{"hidden_size": 160, "num_attention_heads": 2, "hidden_act": "swiglu", "norm_place": "pre", "norm_eps": 1e-05, "rope_theta": 10000.0, "tie_word_embeddings": false, "init_std_o": 0.0, "init_std_down": 0.0, "learning_rate": 0.00186, "decay_fraction": 0.554, "final_lr_fraction": 0.0, "doc_mask": false}
MLP neurons of a small language model. Each row is named by its layer, matrix (gate and up: input weights) and neuron, and shows model dimensions 0-159. Each number is 500 + 25 x the weight over its row's rms, rounded and kept within 0 to 999. Numbers have three digits each. A neuron's up and down rows have the sign that makes its largest values positive.
Before each neuron's rows, "fires on" lists the tokens most often at its 100 highest values on Wikipedia text that the model never trained on.

fires on: " |", ".", "ri"
L4.gate350:496478474533502466540506479494541477557544527501475537503463488535463493500477515521498453475502538547500501536538495502485511478522507507518503552499510523474547464471496519506480471540483498505524510500485495487492502438505468548520458484485508460529496510493511464489502505521469476502514486490455505465528514510435466531507542495504527501544494499523483531477503506477495484502517464521499520473518487541495528477457499499500477476495499513516492490480513552514566533486499521
L4.up350:516492553537540538517499477505490491492479507516501467505467508492569501526509482509534497537538507485503489529469527512518499494505477486509501509507539536480452495508489466502497488487489457469531490506534543496476498488503480480494488515447534473526510509482507549471463538495489473495501520524509435498553481534483476524511510477463492491482520462470517499500497461503493493475524515465458568476525481500512517488481501516505487451524460488536492465487472487531540524462483463

fires on: "al", "ic", "ical", "ational", "ial", "ant"
L4.gate158:475508541513501457524501460497492475521481510494462525474512450505524511535530465547507484492453490479519478504496504502472489489485543421483512487493515534517527504500512528529499478451504546515501531511486497579504477483514437520486503509528482508455485513533489493533518462526523477495495496509546537487484505471547495490482457519476472489495497513498498508507509520510455534545489454474466513509513475494460505504471503514520558495514551496535515496487487499494502493487498511
L4.up158:513531523449515478521485501538467519548507490512458484527519480512535534446480470474466495451528498507511490478518492513504485502516468552481523510500486485466516522491518501532516499475470540501488489458542530464464506476506508476486506476474464511483518490506526476535462492486534489509505546517486539464504477503494533490473523524505519519507513476497518497444467502482500526511437475506447517515493538531531519497467462496479490528533472475499459523513505519500543453495474483

fires on: "v", "t", "w", "m", "8"
L4.gate204:512530545513535475453469514486531457543511496488497452507545510466552475456508508491499520486479514503461509489509500510522487511512464488517465555505442510514475470518534468463485534528510510487547517504513531498558478495487453475530494478488508467490497546512497491516500475471512512501460496533512519467508486516505539527505488520497484491566504478476487542511502507491478520465497508524482545495499533573501452503509496459526530509530504513522504501491489524494488498505518501
L4.up204:513511473473533486512485555472522465527534517465454510527475474499520498485491517521477488472480497549460490520515503501504499505542525450507489477512454474470514536466485464469450519537469473513499457506493483498496519506446515546478473499489468515494497492539498533515506503498539515521546488500493498504517496502451494489514515534505529480476479457496468499492488546501519494476485491557509498481476519545485529511452495444509462465501470529536504496538510544509490488483497520

fires on: ".", "s."
L4.gate440:446484493490485457469482520508479493551515500477516480493534532467510532484483500504544535456492494489496501530471516475527470503500533518499500512524476513554528430492486482518526526452498497507500525518545510480513494511514495507481514530483505474496473478458524468533478520502500495484447519429477478516467512549442491490495501508500509464489506503499455525534527536508449501499483487545465486550521553515480481494500515493494471494520492519464488474533507487516525507506521516
L4.up440:485491484530495497469487507502479469524517476503520507481500505450507515533500509480488512422497470523473494494494501500526471502500508535524534509526481523509540405502499502513534504455502476458520500495511513468519500510518554514482494490487502474497493491473498480526497544509497519466461492389487483527494519518462502519494511523514498493515520492516467531511531513489467501492491515505481492534516530505479472478505492532503493474546497492454474438532496461546511536492486499

fires on: "==", " \"", "op", "il"
L4.gate323:493512493530537486509475541527517524515527549450519471512465526485499495499521475465520542522528480514505508456515493492519505455523510511537475455479498516492485496468500507533498498477511530504507524478468461461502514495522499488512532486504438471497520475501496536525500530460471527506475469505538497455474525462501505524539475495587515545523523484481467517488514506518481457477515461512502478488503509517464505511533504489523482472460485462475520517500504508454516553501484505
L4.up323:500467499521534517519520445451477519471528486460514523488522504524503532506508490542513515491526502449496519479504509500506540525521506501510528490503433541497546494512514518521532516500516449496503508473474510468528496552520500516529560517484466515517473499452470560513541495512505518526491488492484452521470508521497514526506532539519520465486514529492494489485495505518503507519504511472528504519492525490457535544497517497496514547480465469526491486521502529444499551485484463

fires on: "our", " E", "ul", "U", "ther", "ie"
L4.gate393:528468495516523521478459486481502519503519512487474498469482509471498527482517535482484498506492506479465509493537454484509508464474482504561446506517545469485490530507472479473537477475505488483486505508504488499443481492475536532462500526492504462499446521528435501446528461535484430539518478506528463545503528483514500532489504506492503467513483536461486535463512504481482503508481544489510511518514448518489528490485526463483471493495521482520520484530497508482490468515503501
L4.up393:518518452490459527496507533522501465478519526478500520535493514536547502428484492458472516485499495475501548515526529491522460494480465494507501493505506468536479473498497487447487462515481478536540500493517509470531493538492515521500491488488542520512494480474466491447514535497470514491517526451507501523524525485554504527510521476516471486482484551474502519499531468495528507489534494507482474537490472497494489519540524498490477533475538502534494515517471522528464443487522470

fires on: "\"", "e", "an", "el", "am", "ol"
L4.gate253:507518497524520487510520528456476482471465508508492495528474480486548493518490522437478508513492495519535502479493480465496474500550471502491506513455492518517471542481497537489534464484523544527540517523518444513490496485525511480529563513517506525519463522491478485502486516484492526520509531453495504525500488531508525482519484499463482477469486522501481509534521478483472516483484491559491482527475472465522492504526486516494521465506473504534562498526460480434536511521545484
L4.up253:529499449515510494485509485502525499475483525510477471458495484485539525492499497499490479507507505510464510484518491471505515488493450493483497522455528539532492456503467447541490469498471511476512473501480446453521492519509476435501520503543478506491490533510420500510480528480488513486481527468497500464500455494500531522502460552500503490464478528528553496542507486516453526465472511504531500426518528486483497495529469517470533499521498499494516516510483465497508502506504519

fires on: ".", ","
L4.gate412:496561532526554492538493463534501494524542479467491479486501511479478501490516470511503481543479514516507463541507516521495481510490453447449471453484515494520545459502506509486452490502506483459521547492554454546511532466496495528482506494499502472503523500516511488486516496492498501459492561516476453502527483513569486488494471490449461490489515479491499468503516513517481516519465496537492468529504514491499504476485474513520525504516513552472509469478500502503487502486494498
L4.up412:516498488518518492480494528565465476504549494475495475466507518514516514492500453495495521485497522526541512464518535521518478454477530496500520515536531520529464480511494504502495517522503518507486501507560523519456530469528486522484523524478506457488508492499525525505489497513512483495487485508494458519557475513546505474486489440464475441512533505455465464531488490515499530504510510475516490449508494456526500459510485477513453503493495486534516447502465509517484480449529483

fires on: "===", "==", ".", "\n"
L4.gate3:453517492526512480512483472533476497496478510500463517459505497479456510522492538502491511431549470519515502514458498538517480476524529515529486524511450486503510466511487513528510516462498500537483489568503531476497452477498532494471466471496446476493496509496488480495489501537495537517429507465517470523463498519503502506497486490514477482475491478510523474493506518486463527537500512500454457499505525491542500484493498510498475532477515474495463452530530515466516538544504529
L4.up3:537478449535514481470500539517507484460491487483509470508540487499538506502459537469537528495483507517540544503448485527562465554508469513514495500520460514522523434482494536508552525488481531564516539514494517472491493501485523477487482514467501484509521481511523490539479517510500517486502483488489508503485506496543519489525499476523461500496473468477506498507549511498496509495464542496472489523512515528456446504511487508529497512508506472465493496488544520463497546499495493

fires on: " of", "ur", "en", "c", "a", "er"
L4.gate216:514488523519460462472460537513512447500517543534505488484489505491488494527483484457502509502505502451493507493519476515451521483486488445482474514503487516463499466489499511469474503473546486481517501522485481476557474484492514493528496492492501504503567493512503522486523557495524531537500518522453490494476480531526546529514521496475510524533484479531523495500513508516484531511549482453499481529465473541562481473491484475465483514527513504503472494466483484511509521538447480
L4.up216:498478536567531525494482496511519485513547483476536450504517485519536486493467528485524473545513468476513516499486487520482534495504469503462474484479495474521501513480507552510515513517504505492484462506440508473551525486495466513511487481520511508462509498517474553474447448502488485475501501529495535531507510484524538536516466522459515465492525522484480515529521504472515489492519519470482473504490491527479485506492545506465537462524540460499516473524515518559485515495477525

fires on: "a", " of", "g", "x"
L4.gate102:487536475528490552522497472500505503513530512525505500495492553504469575524542530520511562485481497490415528500510495529471528486479521446494503500499521498515467471444491484501470488489494503489518529551474484508495474472523524498482529511471530493486543472529474491479493484568500542486487492509475477489493472514470502526468492504484480494504469481498502496502500504515432502497493545490483491527498534496494508512522507447527482500504514515494545515531477500467530514515486474
L4.up102:505493475524508497495494498490473526519496500553470500492517476514530489553473517507559517491507490504545501495508499531527516490490531558502501509523588547512508525502524524483484510452503478487539479531465494511527458499457530498513547516495508475485455523550508499477489495510491515537496478493475486481487491529507495505500501467474467495473511493504460503510503510523515460488504514519461483508520531556472533493495529468476489503500468473495459456526425495449490518521483494

fires on: "ing", "f", "p", "ard", "i", "e"
L4.gate378:472473576498526490472516474501503535467530486483506490494485496492474500473511527492493512517514529507557509515523499507511542517519467521514507480520491469544479520482520484498533520451537518472534459512511511506512471489445483516520497443512510507498485527502492527460472513569482488532501432521516511521513476443527506467480519527514497510496509461505500510485511550491505498465462463477510478502538513487525495526497466473478488516498491527489516523507571469490542504506523493
L4.up378:518472474497479521529523488486518539520498500491503483459504496556454514472508436505526482541472480530467524487490520523506485502488510466523517463506502491486510478508483542526470495518522497460540462467529455482492521478510475502490528521471462521497462537474455510481502475498490506498526459463500546478492568498450487507554506499543476485517492510515524504513498542466490525526488488532495529506530519530487501533523473490487524523533505491479480514542530536528503513502512546

fires on: "ag", "el", "ion", "ad", "z", "her"
L4.gate315:490501547507492490469552506540465502517469528525471498531500448506506505479515485519495474484514491480523534503483466479460491534479463510466487471475507458523499497526504506498508495481518508529510503511520544532536502504544498504543464508510443483518508478515507482533526480511523532456469481440507453502441428487496486515512547515467482477466509485544495502508505469491462484506519546469456499510487519490540552503490485488479513495498517520506486499505470467517501521510481529
L4.up315:544446508497525514491517487509498458482477498554466503499486522516502481495521503534500437532519525502485514538477445485508527520479478543530473519500482504525497496513523560510473492468514490520481515485490515484485512511520511529540485495447506536479517477515496525499520484531528519465448490476533456500495493466496478490467515497501490522433522461485440493518505504480500463503478493474506511490506504534501553490517557489543500478534506544486508527519506499508487497553462496

fires on: "ory", "p", "l", "ad"
L4.gate16:542463484500514500505504509557524496469522506482509531511542464510489525504530512498473502510495447509515484515523529493512486522535505507486515510539488528512512528465484542496504490512480478498497535510476526490482489490463498496521507474509521506481550485530503514483495472542498508458510520499517491523502543485512488466465480491478539471518547480451468545521492513546511552460537514477495490531538538484520518508485496501544521527453504560470535519481538467471441518514473482
L4.up16:516514487517480488530503501510533525519519461485457511490520484571515502516517532507477497480497509494504554447448513502495538464528506522553499523510526525488505502484542520586490475517497501510537463536434530517471515485462493467458495475478488486518480492545519502529478508487479535461511527544478524495518510555526491514521489508490446488510478479482512504518484490530483481475500503465519492488510502541489538502534502487527495516498506491506515487482498473495494515518506556

fires on: "o", "qu", "el", "ri"
L4.gate246:449502521499534515505521491536497551514493488524529527525519471525466511501538536486509441495521500524501522521460483507566478465492534495526532441503452511512505478511497523506505498527500515529539483498504522490509484494494521537550538466506469478493447480508497446475501498469484507503503537540498496528490511508481469531511562542520493531490510492489451470527510472485501493505517464485508492499516503497509523483519501468468563490495449489495498514512509525459475493515514540
L4.up246:483512498478545543463536470495520512516496507506519488549473511517496533511491518519513484516484487504487499542444519496520449513516496506504488510502500538468511451422499507494494457483488510532540497495519526453474447510468450489488527495495458472482482507520506471468490509494457478475510547509502509480458459481473510518505502518499496524474552465495480474489498491523518458456529485531511466466502500474497487500531518475501561484485513524534512484509455503533497494479515466

fires on: "in", "ian"
L4.gate28:469502558482451517511528473469471513504480509475471511462499539497445458497546465550498494469487514555483477538500553495499486472533519475488491503473507491545462523475501529519497527481455519526492484530496480495482481493537501489453530480462525495502521469498473532490494502506468514512522514457516476521560530527495519503497521514527474493450474497504488528500476506480501512553496484483543543504509512471495522546519515468554497506477502478505491515503504493477525499509480484
L4.up28:516507501507497502490487495535529471496556501448512499516509515496508520488512484541525519534511487526485455534488503527543512494532517506474486563466521502501478517508479487556494476468512525550495515511523485456526452566489491490501477513473538509505496505503474489514477481506474513489503501489499506530510532482482469523467476553460549503529494534484464487453521495559503498524481527534463524461507494495453494478482544520502536531527505507486519483524481495487510516545460479

fires on: "ear", "on", "ational", "al", "b", "ic"
L4.gate111:476466470476446477460497470519492461491522488516473486503518490533497476520535488533486482482502543476519506489509520533509486495522503495526530554458469554531491476488466493487508532480540476459494518515465481548480499500475503503463507445495501466530522518514499503478502518495527462495438555486509559477539494527526536492501530498550492511458452525519511507480488520444520522525461486502508526500529481522510499508497483508459470499507526494481534490505486530496477493497496505
L4.up111:487498472488438527510531541536501513484511490543449495477488503503504519462512461498493504465534508480448456465511481518474485504484508477490510464469508511480486509477525518486501485516503477486493473472476490497517504500510463498473474457540485536448521460461482521525502485467526484511523540506512515498511474489508483483473466504476520558490517525489515545463542480525506528480482529474440522483480529498492580493460506478496475488496499521514501504541511510527491478544484528

fires on: "e", "in", "os", "ac", "m"
L4.gate312:515460492487488516528475501505514466484490521469471510441489501445488516529524470518463492476492523515504494531460500505532455555500503522473534487505488491526470535462553512486472497477504509515513510524516510505523495507475485454481516490500490491517496464544442476490509519476496508513530466506523536503484548480494496510487493463506515480466480455487502499543506477486526508503507492448507482478485477474401514476456543509489500494472443503520480515480535517502505468499491483
L4.up312:512485489544522516553487477494516502493525457497501485516497515504512494501530470519526463498509520531533449508498512479511468488543507500497544509502517451456469491479515458473489533503441505497531496513550476461501498450485472438467493499467531516458468531468468485529506536536541502481479559527464530548510490502510480524502485537503501485509482501470499469461496488505543522499487490504533498522494501518486516452499535515537502515526508526485503486499528473519532511530484502